python train.py --tie_word_embeddings=false --init_std_o=0.0 --optimizer="adam_variant" --max_steps=9290
MLP neurons of a small language model. Each row is named by its layer, matrix (gate and up: input weights) and neuron, and shows model dimensions 128-255. Each number is 500 + 25 x the weight over its row's rms, rounded and kept within 0 to 999. Numbers have three digits each. A neuron's up and down rows have the sign that makes its largest values positive.
A block is one neuron, or neurons of one layer that tend to fire together. After each block is what it responds to, as a language model described it from the Wikipedia text at the highest values.

L4.gate91:557531470455498495490490512490488474538481483498522499528500522519468516470527503509535502518457461454531474479493515501530505457528493493459447491550499497520524510506549529517496477472554508515486483520550519493514466515447528491509506502513533512544558496464555492483485493485556457518499515469505507469532515533520489486513480503516533480470534553487507505525488474477506477466536
L4.up91:580534500485486474487475505554498467494467445507468458541483506468479529492501498561506497503435449505508500486468522489518486480529502481455488507551471495488467488563524488476510494480518480538488488510527495532504486500431505503501479484495529505500552474469553489468492513487509421513477475494527474479508511511513465488532473476501563500490497471459517481501526492470464483457516
L4.gate98:505519523465434513478506502523485540473471509500432441471485481478498509498471496483498500471515531487497465500509521535489513502447462514536500473530509493508547511503481496465529516527513448458508504492542525509470523539522512485549560500539511482464559452511487513492468527523493510498503449482531497502496508477524496502547485535490506501474528498477524508491538472496481458478484
L4.up98:472461496482510501504473492513497528490529482537497538499467513485499473498524551496449497482511507528505512480529509489494489498491501507468481515454483480494498480505526541487497471495451504471459510466460487448522503465512512491502445519514501512552439544492497486474487540529512478518488528492474501476517473514473494514497485514496490511494528449466496529464487533523503523510496
L4.gate154:474461500503512541486504501478558493486471523505506529530528472479474450486509521517541484507569480546465549489485513475488502522479486493531506512500510470527504518474545481499524486518505490470491506533511484456527508457475501483507526515491498518524468506497452466462453534522503457501504525468478505529548496461490526511529479511458462534492519513532531517506498528524490505505537
L4.up154:493495534488482555448539509495504446470483532503520520504502474472480446529495514500567505505560511550466516488493502463484467547461507508514557481486484465522511489495537483488517463534475515465536514507514494488540516471497520499537472502467481509487455551496517476496466535505510471487529513479506494494529462499489482503530485495448453550448518504504497503459504512537461540487512
L4.gate274:487517526455495516477517446497502487504532476471502525490488495550526493514484504485510470464503528478481481471474536462517522523460506459544501534501508520544470526546485480538496494493477503497490529468487545470498471482509475478501521517562495514508516521518504418483514491496520496485498487526517450546521517503524490513504512471520495507478552510512497552483512489540524448505440
L4.up274:471511488497510469497477499461503523549539537471501550513492483507458421495500510488449501468521515501522532509539557474479516522434503488490516517454501531510531489524504523529511435472460476501492503500496482495510481519463475487539495513512496505492472500478532505538500508506517503489524532504500511475497495497482512522537512531482504487522525524532492527498482506493498478564492
L4.gate414:458500542519493530514495477479522500495461551504495533518506491482514495506534523490472523478520520509472509522550506484495491502459483516516502523437469429494524474483556517482483470431512548451549508493494531502507541441505469468534496557495512528508512531515527480459478468505534484518532509515476506483539466528525476498495483481454509515499510532493532489493498498508500485565491
L4.up414:453509490484494494532505458468517509472439497504496505499540481477521495537549541488495544481518492526478473513521514512526520480496499499508488504458462450476528493476541549474467466465507539472545508492519495514485532438490486452542475535499501504519502526487517475453451465514513511479526508503460502500531457518520495470485478490446528531476525523506536487464505492492500504542496
L4.gate812:503442457509549500460447480513503495520474510450472487476520496566472532492508495494521473444504492484490561540486492531504514490496519550526509489499514517446551504525491463461511533520494482503541468521467501509510516510480498510496478481533482530513534486494496496539499464484472498546469469510474521488455510531529483529519519512464480538509511496526492507526480501489535497473535
L4.up812:455454498503536460475461507509520482516487460495498495421477486573487512482504453513506499462543465497486514537546543509496472564486508514511491456447524485485555519568458523491519550477487506519515473511466485468527501514499531515498493517517463502506453491472455480516459510495478491499493482523509522516477488496506517509476471484508521525503474509503483477507491487532490484496501
L4.gate825:497466487499501527508502511485524483464511511495515468500496483506516483521491497470493512487480500482524493530515449493465487483477506520458490540476498516519472467509497488468490537518516540528552485530480466515500521470475500549460541467501538498530541495493541506501498439472497517464466497498525511487496511492516484497501509488488503447502501483525461498575506498460465510516519
L4.up825:510464518490498499522510490482532492461497534468520516488495533499500462519499558503508490495471504491517479478498512539501518475505494508537503535473536514540544521508514461483504515537484501498520492529533525518446500473534520458462469489490486475504483481481483530519541509472497507436480476529504508494536508502474500504480507509488527496505488509501486570522515540507453510511509
L4.gate874:521496518465510500490539501489499432512489522477478485507490538573472465504513520524506538481495493494527427513508427502523486472519498491484475495517494503536486524501495488541483487491540522550519505511496503527509491492505496537504541508511499491483504492499508460483512544463497453488548491457512499476489470491502513529514542469551512536475495520472487521502486486495466511520485
L4.up874:554508495501480482484524528476516537516507549490491508536466519483497490510501461480506501524532518503529493547490483502501471517488517482505535528514525470519486510563500476498481510487487528491505482527510517536530473492525521506481505471493503477511470537477563555531534489500485533472514560531537477481509501483441482484485497484505492511476468512481528463499515500510536447473491
Sentence-ending punctuation. Periods, semicolons and closing ").", ending a full sentence of prose, plus the mid-word piece "av" as in leaves, Heaven, Savić.

L2.gate160:496507496517550483533500508516539484452516518449523511493505475496523498497492512506502492526510545531463503531454486469504472489451548512480489479457511467536534507546496463458493499534483536497506506497515487488498520504525497448474460512512421497528496537512482503491498496517464484552507489506462542505506506508474528489494493481504504517484519470492514542497520541513555500491545
L2.up160:519494497500519473511514491502551493450478548452508505552512457519502516480503479501514497490514512513489518512522510501552495461472449518508555489503495472527548521526508502474475507518452532483534450515558478498442512515532496533466469450515459483481500532501466491492497503502484523540527510517503528549532503438487514496520491474532513491486508534522523510517481511537499502478489
L2.gate266:498511527492506503490511522492493502498539503460494434462528486540520507526488505508504484481482480507527551477484518533489551549535453511491486471490463565518475522515488505505488522515512499542546515501506518510547497557522503513490535476500485508521488515459535522523537467496485514536455469450527476523498525519491498468523480529503467467487507554532475521536494486506472513474520
L2.up266:498486479462499544497507513472491523505480497520532505511518527456489501509488476468472486518497520513516545485490458542468515549502474503495558536538469480507500504500436469507453496524498462498576440470549487501510496502474457528492522509534517502478462488500495512501529547500470521489510518480542509495495499499484530511505524518528469477490464502514490492528467523493501526512471
L2.gate287:470489486547531487472549499454496498470487521495520552486517477501499522516495486469490510503570486507494514511486518540484512526476520459501461521508498531502493500485503475480517494499493533507522485502520465524534517523485545469501479515504469521545423521495422482486496504498462497562443486487478499525488530499502489496509478507501506516510490522481477516518507504557582527456522
L2.up287:508484496516524530517497503514510481461524496461496500467464547484505554479511512490493500496520558517501465514495470513502519533517475479494517464515483552486509543502535466492517521486496491488517518495503483483513546513452488523543520486526493509475452541506482503564520529511480491537503482473463539556510481505484565502503517528463488475555499493503466508531500492537533492448483
L2.gate389:506454522506538466470566496536510506479513530462510519480527482499483505506506525511517505513520479544482518501467501511530441512448512516441526493456534466501535534540528499504495494494512544533559466531523493473474505479515510476483481516469451500497447526487503523507487524495502467540478527579524518516508511499486508516521513528480520499511514414520486529512513515512490489517516
L2.up389:467506509480517481483537477476531488482546540451545519496508452497514481521511555503518481522555523513492490481495487506506491513453494525407543513495518497502510537537539494469470474491489550494586496525467527487481541503470516472461504487505465506481489537482493489503490469509483511550473521517530540535562513476474481502540524496499506502487520489531497514521522500523475486514532
L2.gate415:502445470478514533489515482500451508471493533493475511485490462495475491503512532472506508497485469494497470526505506504546504477477522502483498450503520481500528540554501467507479469512511535512510527534507510502502512514471486453495504539507527486505511540470531525532485506516494459528482519518482501533505502508487478514494485511491531458544494450501494534568433508496455479507502
L2.up415:543485525511530492514439528500472448504509499495500533518494454536516516515536495481516518497573533520497463540504432537516502492473505479463523518539487515464492530523481472481467486520507507494529508496490501521484536500488511494493488474535512508488491517469516497520501505502536490511526512485523501474549500453517505505485497483486505519511512462482484462519528465494492489526518
L2.gate560:490520481493542504479468507539475477521529502527521467462499511537484539528542511462440518495553529492507499531490478520498535493482517473475536509466509519479475519471503487491512480470513506508529535474525477526498496526492454450519523491542501526515505526519445502509497478554517527516500471485484521482481505504478538494500486531523461530499471456474506563530498527482506484473449
L2.up560:485516525488511527518497500498477503517520482490522487517476524479537537441517488513504540494498501480495497492527457503503498490550501479508451568517503511521493523510479505540546475504486485501488506510499495495483507482453541518556489530557472546502502501480526520509504488496516563524499443544480459489485514494492483549504513502486478473503453518520487475525499505517478526493480
L2.gate986:488445453531514509512465479496516574501468527550489489484529490541516510529502551498511543489523526550488515472499517542505560548554518473473482461508504502520495534487489527462531492472533506530519495459552522505498492525508517530524498541514487506533499490500515491511493491534487499459484492523499513503479519497525548540507493465493500485489516506484494500492504479489545491442482
L2.up986:473488470519504544482472503490521566521506509514521472452524476474528480484525546475521552511547532555496530520506479507490539549548532485482432517527514500499480496469510492466521466446514477506518533481547544511513479539479512534516531522492492513536477489491547483524534498518477520497493466499514536512491532512521512523491501469515513516471463473511494500513542462546521505496534
L2.gate1008:491498494508508483488486492525501511481462526493516519510522482499518480493497521481516466497501470475463527545503513503551528444522491518479457490487498499524529463507499521499499515490470491510487483528550488466483533512445540460469500503505495533521519498473538499505481484486559517498471490496506525511498494518460463453505517466462542502478484514506517465527516496500457498506502
L2.up1008:471502552491505516494444498533474513511501487492517484444499466565495504504539492487549466463499511481481509540528496560503516495497478495510496520532484562502490513486463529494518494499493518516551499481483482452461491493503534473498493472539498509494477479486502501520500486552541490502469501514494524538461506523504478498489542531488492496555499502537516451537489471488513495491537
Mid-word "av"/"ac" pieces. Word-internal fragments like av, ac, aw after an opening consonant, mostly in personal names: D-av-id, P-av-el, J-ac-ob, adj-ac-ent.

L2.gate76:491536534512490476506533500469490474488510492509493525497483542473509509507512481526481526508506511500485508453480515467522467510552477518486531491444467530474484559497503501523516506470507495496487477492481451487495492516476540483506454526522516511452527511492509474493461495508498522506530493478406471531532489519557508501494480473515485484552541472480505576440533472518506497498466
L2.up76:555478487488507520502533452492486505490499524527521548514507517455502493516528475527517479523513465529460492494478516470515516487510567534513487491500525481511498522509522520512542520513467482477488524556537516482476487474517498500540502524515508491525473478491479500482541463452469479467518515524527541507499523508506507493497502483487499473522486483513500520524491468468526495527505
L2.gate86:481532484444512514483489521521484486485486506496497504501493480474471529479516542533542478516454476511485556511470467550484534491475537468521487547503500476518537483509498523459502507488451496504501485498552528476526497504484521495457517462516538523512503477501531507499528510511520526457491478498473517506482522494547505510497494477474484499504514502505506479565512508469485499500505
L2.up86:463522472472502519488458517470519552499533501510507483491513487552467500489484512489529479552531465513482469473508520520512533498483569514491492488466497518499523487423514526458513528512504455503484509491454553479567484486473525477490511494522495542501539506497510488480491496465531506486455516517469507480539509484514544504517497516463488487520519523520539525504509452492493496510513
L2.gate394:509517496532496473490554529482492526543503545521524522528484538477484481513514510449486501515505489511513499481483492479559466517541508504522508499493523468525534508500522489500491489463521492509489439503476530498496487511539516477443476496534466510517515518534511498492519479463531529472473535551481502525494500520452502503500511481488513487469514540499472459488514478459486449492499
L2.up394:495483466500509461486497520506538496509513555479476486555494523544505498515510527486489519527478456513479503502460515504542510490544567504506512492460495422567505512468528496497473522512540545483503524528488508503495486477534509443474495500500516506514524512485489493474499468449511540466478523554488491511510506503511507495496505505489508488470518539493493472530528490492494486494508
L2.gate529:553514503490476506494459478500482534546506530485499492519484506495493518488539482448543481491471487519491493549482520514486519556494488496493466488514489516529476516553494523501491457514503485489517529504491515503522485488470482552494508440505505495474525507510520509519529516523494482510501538530530503452463504489450491500493496507505487488459504577502491423529484514490536507480489
L2.up529:524486522509513486514509476462465442539506485499481507478508481445516495491526527482476546497481513527519527486506468490513506460530495497502480508508512550486481469576515547508521519524510490452483535494476519530513504520465501532515467490534511507493527506478529523527500519531471528522510495516503489435531495503559565497510453475504485495511478522476466486490524504497510512500471
L2.gate590:509483569466518517502437542518552500479528461483471559506484491490525505473504483523530511509461500487429497488511468476524502493477501521462490528513466471483468500452472499528468498496480488497469509507507511502546535555493496488548544493526521507495507498504513487481469501499530509503498474465516507506482485486538474501494504501515501527492490496501494520460546483496518522536515
L2.up590:508484524486493501485433512509539521507537486503525497516521474537476519470498502526546483500497468509445498496491517530508507532527537538501442524525477519514489490477450489520485482518453510492503512522492519497515522516496517487522502470520525511506467524489473497467491486494527521531482502502514561525524516518498457496491497535502499535497460509514487537505518476490538536508557
L2.gate784:495535496507466513507470514550503492509475509508462472532527468503551494534489520502495468511526518539500518471511490540496505471512526488477464502477524519534491514461498464476501469508480456482496518489496495460514486488459492485499499507525488550451513489498455556520527501471497435449529498514506476486468496530557494486465504510500502469486461521485490523522484503524549463522510
L2.up784:459505520456475505481480494514516480538485539476495451492528509502513469491478510447532523490481467483502550457503513490491505492499549499477469563501491507519483475452482508473500553517468462516483517486477464484492470502483523522505484487541481500477532481528480526496522492487519456519502479484532495519470516493486507463499506463526487487474467505539528534530475526559476481504532
L2.gate835:443517512485491470497444499524491475507514522540522478496528494523513525520525540495518500498533512484517489502524489537460522492475499456528516498493482526514477485504510531446496484492530496526527517484441468490513542524486513494483512470561504488442516453492527523520542475521555470470504488469484493521483502500484508532485500463476496493487524499496493452484518464553537487508477
L2.up835:461500492469519473469467529534473492505515544497501497505517522470505508496506498527547468514519508494498537511516505489475520545494480471514551559511506513493493489524513515467464509494520436547551514474469509514497509488490515521423509464510498497508521473525529513504529456505547467432479486514521518484474488497498486498473505483470448479463481501502504474540490486523479446488488
L2.gate1001:491504487500515476492536466511516523502478489489504510523487517503494480531498550517499510524517508514485523482496509487543527504529540528533522484486512450550527517484544501507467491490488496476467459550488498508499490455507518475486446542515540509497514491492490486481504500521472516513455525521454502492531511499486492473497497545462484451493520540500537604479488476451485494503522
L2.up1001:467516486510477485496457492476476541545511490478456518482480508527523519504500506520469507526536530547545513464516517503481503507532494483510536517531510550496513495470506511485484486471488501464480492513471492500491525496545491460467447552490495494493499515520490524463476498543467515444471492495463497508522504528496466490482526560520524475531518514533506555481506496457518496484516
Mid-word subword fragments. Short word-piece tokens inside longer words, like igh in High/fighter/lighthouse, comp in competition, oun in council, ar in around/architecture.

L8.gate889:490492474444494513509525514539500528506477549504463449483498483466504494458527495476503500491520532463529515481468508535483507513538450490511530517531526492465470488476494548481517538477485509538476547494526469490507571503488524499472532467477523488506498486503434557471518523512520525486510477502500498457508527503464565507492511541479491452458453494512519470534471495494467491526498
L8.up889:527428536506504485493464505471527460469525477498481479472456522458570476460518500496532534510475456509518492496497504530520497439570523494497473507513524497517502518504463489491516484492476531471496495515496485527541495496505497480484550495530497514510467507494477514524498463547500440514502481455461522474510510523508479469517505514497471529513508466513520514523527494490451476469449
Closing parenthesis, short asides. Closing parentheses ending brief asides in results tables and infobox lists, like country codes (BLR), ages (aged 73), translations, abbreviations (LC); also infobox line breaks and mid-word pieces (h-ide, F-oot-ball).

L2.gate15:482489551486524524485500529466523502467517493496467503518473466513512531459523506474515476482478545482467510507479508504496446520493512535514493475536486467489481529507445504490469488507499541510521498501500513488547543544501521486438490493504527541473472515498520490492515457503532482565481483550523479430476499528509486511506444532514504473501503477488536516513479524526474486506522
L2.up15:527488500508551466485470502475539518513519494539473509495537501454497498507501518478520485527454501521494512497541483496505493488492534492523502480463510505466483489490553484491486481494476475502567495509479481493531497499471523527491475474474519489463479502518470506479503505478502461576512489473554496480473510481471465460503478516496494482549432545485506526512490494485508509502543
L2.gate30:506530509468519482516469516532503448540504449523494513473499487521525503489512517484467463514506504472505440533518486497455501523491453492514542507505478538466496517522455507497527486504482484480539489502517494498537502506489478518492530524489476553476500448473511483514524456471551468533476521486508516491483499506536508515505479457455533497509463470506506496470503514480507504490508
L2.up30:528490516452497510502442533493473464526471505502485485547484447476516528477520471475506532484479503490494529522492494503475534523519507457463498559506489557492485491480487501501483507523515507525500506493455500527542539506456518514503518475499465513474438476517525497500505508518518495483503473454487524537457482462545507538486496497528470508532504492531502507543526500523491500490490
L2.gate216:522501520483439496516448518516515495469470494496508483512518473461511510476511525485519523516471456521483495489484513483489468505530513479510507523534490459501477485524478473494485475476469484475522462512509522476506483499491474505433507482530510486547505522522562505490515498535502476523549474507491540505500489489528512531483486454530510472450499452487491488536484481531440488467436
L2.up216:493510499481447537555461476496494508497467460493508531526509483493505506502485464502524497526483504513533466508485467491523499548544510518491543479482504475490450448506511456509509494514480509466521456501514488525504512477493474480507500521538495498515509493534477554443483514510506512534502490497507512478513474524469552511509506496519509522477530492478506511496490564423459494517478
L2.gate233:535513534538513523498492493526483493550500481515540501481498502518500531528504515525541478517492484517511533533517539462498524521469503486511457458517467510500466507483503488518486492438488498522475479463543486499506497564439472531477471510522490502521485489466535506480518493521479471504540464509505513541510501509468502503506481461500513501515479460505490442482484511505482492508490
L2.up233:502511472491436481500485512525498475501511526484558516517501507462505522493478542555479457493505484516484535513531544475492474478464454481506527492472496483473486480506490491470510510492495503486458485495524496489473477495502482514493457466520491525478512452547477512483537543487472499507483491505448481522473485502466498487497486471534487485502483443518474510473494523505489509500538
L2.gate553:506500459493499491511471466507467519503515465527509535490487534559498507493543487522449444487526502467513464496518496492488470479496485492477452468495483508518462520586496481498516490509502499510517483490492478528515558521531489572550517476511493509504486518531470481501523548500475497507520473453546480455509497502509492510507537498503546478530503447492493465525497544488507565485459
L2.up553:495484496481509528498529495492502562513521497477487538518482502562475497500559494476517528528505441511469545487518526475477485492453514509505523499499531443529486494539510537514501460512501532490503470535512507490558520508521477499478499520495524514518491464493466478470526486502477485514513533475505522521479505472470514529503505501474528444524522544537506486448508566485534522502466
L2.gate740:490500515491492476492449521488519470518483496479528510527471519480530498516514509518472552512459479514439498502501505461522516512528521524510498487508472478539477461492477493471481493500466500488509431513492493467506520501470549519481533518552495530487552483458531506476496501479485555582495508541509505470487484485523477504486476514535523426495519507486506502491519516449557520513493
L2.up740:512532538468488489515471522484488471504504498486518477550474502479522508508514495520460526499458476513428529525483488467525507517498506494505495487507470497516484478490477498477482523510468511498507426512487469490518505519438512509495527500540500518489564486473546500481512483493505559580507486525495520476490496484556480528506466526519512423486505485471492516507495520434512524502486
L2.gate741:473491510451531529524498532479453460462484494526468532461503504463546547480479550502508476489490519496495510483508460458489478495549506458460487547477480519487517498531507490516536496501455487529526485489488459523504537474472486509449551520520504520472530515520551508503510543505495517460491488494480519463516485459517504537472569487522504497484522490493500495512510485506511519523507
L2.up741:477493485470489543506509512505524459465463496486543484543525465493496560480519498501517525499509475506508519515492489503527523535510506485508498573510509497502505421472483460542499525520458492488509500534497536489503497487511516484472520474471512519488468508494515521467488528492499498508456462492505511500531505513509477517493432476465499492514489554542497544560497495457478493496492
L2.gate785:464462501506484515489561524515517544531528520486512474499541525491486476503515487479504484492471439492487515491481531521521506473471500513515468489522527528518497479454482545481498533525499514487489479514542488497479477517552565486480463492479507516548511510503497524489469499497500533536517512530509479547556511514479490486511468566490521470503513573495558472501491514464509494505516
L2.up785:478491504501502504502510538518518547494429561508534491465523530506498562501494459493492506509456500483521501490475532516511459518516482474480492531516521511495521498560512497488532547526508493487500493511476471516504489532491523467478454446487517527543479521490481522507510514548503545501526489523485504463501508513452507504481560510478549520499546482491488468527507530522498498490507
US and national name pieces. Mainly "US" as a country or league prefix (USA, USL, US Post Office), plus United, States, American, Aust-ralian and mid-word "ric" pieces (Cricket, Electric).

L8.gate817:526479475520495495469531442476469497467506512497485498516488523511481482503490505470525506460509514469462526488494467512433497505436510464505533496520499489497492490521537490510478522559487516494516516471554503466538506508526527491493466485535491510490470518516504519506509481502476473511511500507527489529500507484525528516488510495467522540524510514512518490484500462501462545486514
L8.up817:493517483499482488523473521485538484484506495547551471518474516529500516547477515511517505517525554509501519490504475473494545473478519539546529502506482518503500462538503551479473462425519497475516461465495543456490500513499498504493483465482494526501519522504515497485484527500502537497502536506474461517495514518486499496484489502574513530492492456502467489485523534534531516520513
Mid-word syllable fragments. Short subword pieces inside a longer word, mostly "av" (David, Javier, favorite, favelas) and also "an" (Japan, Mayan), "ur" (figurine), "b" (bomb).

L8.gate849:461485519519529466461485515501520517524508466476491459525525475515532469510509548470502523475506512487472491487466523511498522517482487485529543514552486446512493459526515532482484473446489520498514495488465475454504441461502543489486513480520509520458504493533500502501502514518484516486510495486504543476477577503498500542472527462525456462487523483511495505522494501541503513530513
L8.up849:462489485465504465523496521527477505517545528476470521482466503495539501511463519491498525542551469467530466489494486481532467486475508476501530506535566500499503504508536515501472488518534494539514534463468513533472502505513475468503491547526512493493479503497471517500517445519510502497482520513482518514467539544516498529530511486492537466521465521496474521514485511509426453459491
"high" and mid-word pieces. Strongest on "igh" completing the word high (high school, high-pressure, high regard); weaker on inner fragments of split words like c-re-ated, inter-ior, T-rans-ylvania.

L4.gate360:505494537486506544444470497473483504520537520464456473544512498488444456486479507492543522447470481470513517490494488507521509473458489507498510513510508486473513536491482462459484477499510488598473517492478520491518476502440465488504452496518523518487483503524533487500494494532506504516545509498489511493502475494506507504514510511483456487506469464501535514486551504509513523484469
L4.up360:491508486495529529472497485496485515475505505488497498519497491462469436488450519523545540454465511487485531510489470522480534463483455532485492503505493498490521531500479492467486490514484501534480555507508499517527496487459429493486470496535509516540512490480532477528504471534492492498508500487499489497495489499516463523536469547483475475508533505492517495466542476496512535475505
L4.gate366:467487493504493470499508492524500520505524523502517467471478527478488492506496516495533517540479473477488546479509546463492504492453487527523457445534487503499516496493481487440506416562502544497515481505484482523516462470488521464478462505470497484497468474469498472533536488485442542546524503523453513478508495481518483483517469467517478518485472504426516491470530505547517509534539
L4.up366:544480499486503497518502483517532501482520548499505487521499523487488463493457492505547528539482459479497524500495504481529502493501516522514468475490468459472500518483495497506512453508484535519516482526510477546486466457487544450501492474491511507528473475466480485533505479453472545540485521518469516542535514469487484529494509466549487518478459463479554516522536464501543496510544
L4.gate397:503473511508505546472487522481490529502476557482526481490509501516464508516466508461516500459435506495532478550467494551495524450480514519490474504533536512467473505499474499522441481478488502496481531535496497528471507531488500511502497488469532482552455482488481526505532498477557478432466508477483509461526509503497519522499442509525490489520490479503493480513523495480462490501481
L4.up397:446483490453503542483530495532559527521482520449494473526480464516475474492494514497521501515485491473517483464500517478498483470486483498510496516488526521520523481518469509525505490478470509465503527471529499488512555528476494507512441513502508504529508478513465527506495519521513492440509499510525518483489532517487518517514516492538546520476487485503470525455530527526517499509476
L4.gate448:511495529522528465476540479469475506501496477549500510514516485496528534511497472517524489507486476485495552464516499477486462491468526519511458494463507516498520432466529511534528490460536479478529497523512496473506465545480514523455494516483514522510520458505525476479485488493493537573491546471517506527498494504500484473522461491508488478448519495523520531473527543482514523522495
L4.up448:483511515522538481520508448510460483522482460540478529502484489477517545474496501478498474498462498522506518504541505498524516528484493490510509499490494555492518502479495494504566527513508480439502481500540488490504494458500494527506480472518480510462518508490474482498480500512529536487527520512474548505484515479529503511524497502510455476500502478495572492498478511517528499535498
L4.gate638:503530536468480531497449554474480485540488456511488477487520499488504493513469537532495520486483479520434506505478464519524516473522493524472471466545440480546440473503469514520514530503464468508527452494507480454471485475468525518487508504530514532495533526483506509433479485502509487538483492544511441507477482514517484521486491543489524444530514476489514487516496487467551505500479
L4.up638:482525528506503494498465520503486447473507496493525488534484487507492515491543484506455508476455509502481501497546416514470499480483477540538520503532470492475525461447455494470512570530494505503467486475544465528496553519447493489512562480538506482495508445471467501533495499471493503508508490462514548481465494493492475500517512496472466478512477458509487507517502524529515502507496
L4.gate762:510462481502504534487509478550492450480478512479503479541514504450476476488482524513502526518467513519534463495497514529483484469521528506521470479501515479499497543474481486488480505519467526498455535493540529520490492485505526455477470534453476501511506451504547538491491519518548470484490481495472503468520481551495497500510520491492538493528459503509489482485525487479502478503507
L4.up762:526505511511525482499468478473509474463445507463514481500537490500474489471492502445519474489499470464495463505488509508491506444499490540475496515487513502490476551527465507511496528488488503512435508526544471461491531530508498455468554504520499482533486476493499480469521445499524506484484484497487517498475544546537487519523479507499475488512483500538510507526477469516455499506505
L4.gate768:484501491492515446509551509541513511490519504448508498531459503517498481501535507544504486527515452474510484520506504478471525577532519480523505508493516477506506518503563487481483533470486525487506484520516547507480487493456533476504487518462500496558541489504544466479488504523496492536479519487457465511530524497500464453484522476484482492525500522518529500517505504442508503482524
L4.up768:476495510489478499508514523526481485504494490477486488488496483490504498472520486474512569531476512560481468514507497478533511552524499451498502498505477527504497436511507515486508515523505484474561533492490513491527441512509502565506505519454516473528518455484517479498529473532474497538496512478513488510513514487543438482528529530467513522513464508492490493491534495509465498500526
L4.gate796:496502510494529486500459497459489515510513527467512494488473464517517511462534500451458487477492523478532541535517507522505481480535514476521508474527516537485480469495469503500485524469502511507465487523461483492510495503461503549547496457518537527487496461521465509495563525461522495520543482515533553474553512487448538495504512515488484474432528490531545470518480464530471484468457
L4.up796:464497443493480510471509450459487496535502480502539479535497479526461484472459513523503466493519528505489484531495532522480524507488475509484521482517538499483473498485502504468488461506491529509514521492510511484479439451506525497474515498459484543478533519542502521483494465497481512490512534482523486456495489490504477501553520496481510485483565497486498510488484477493533533501493
Closing brackets and heading markers. Tokens that end a span: closing == or === of section headings, closing parentheses, and % after numbers, e.g. "===Population===", "(2022)", "0.18%".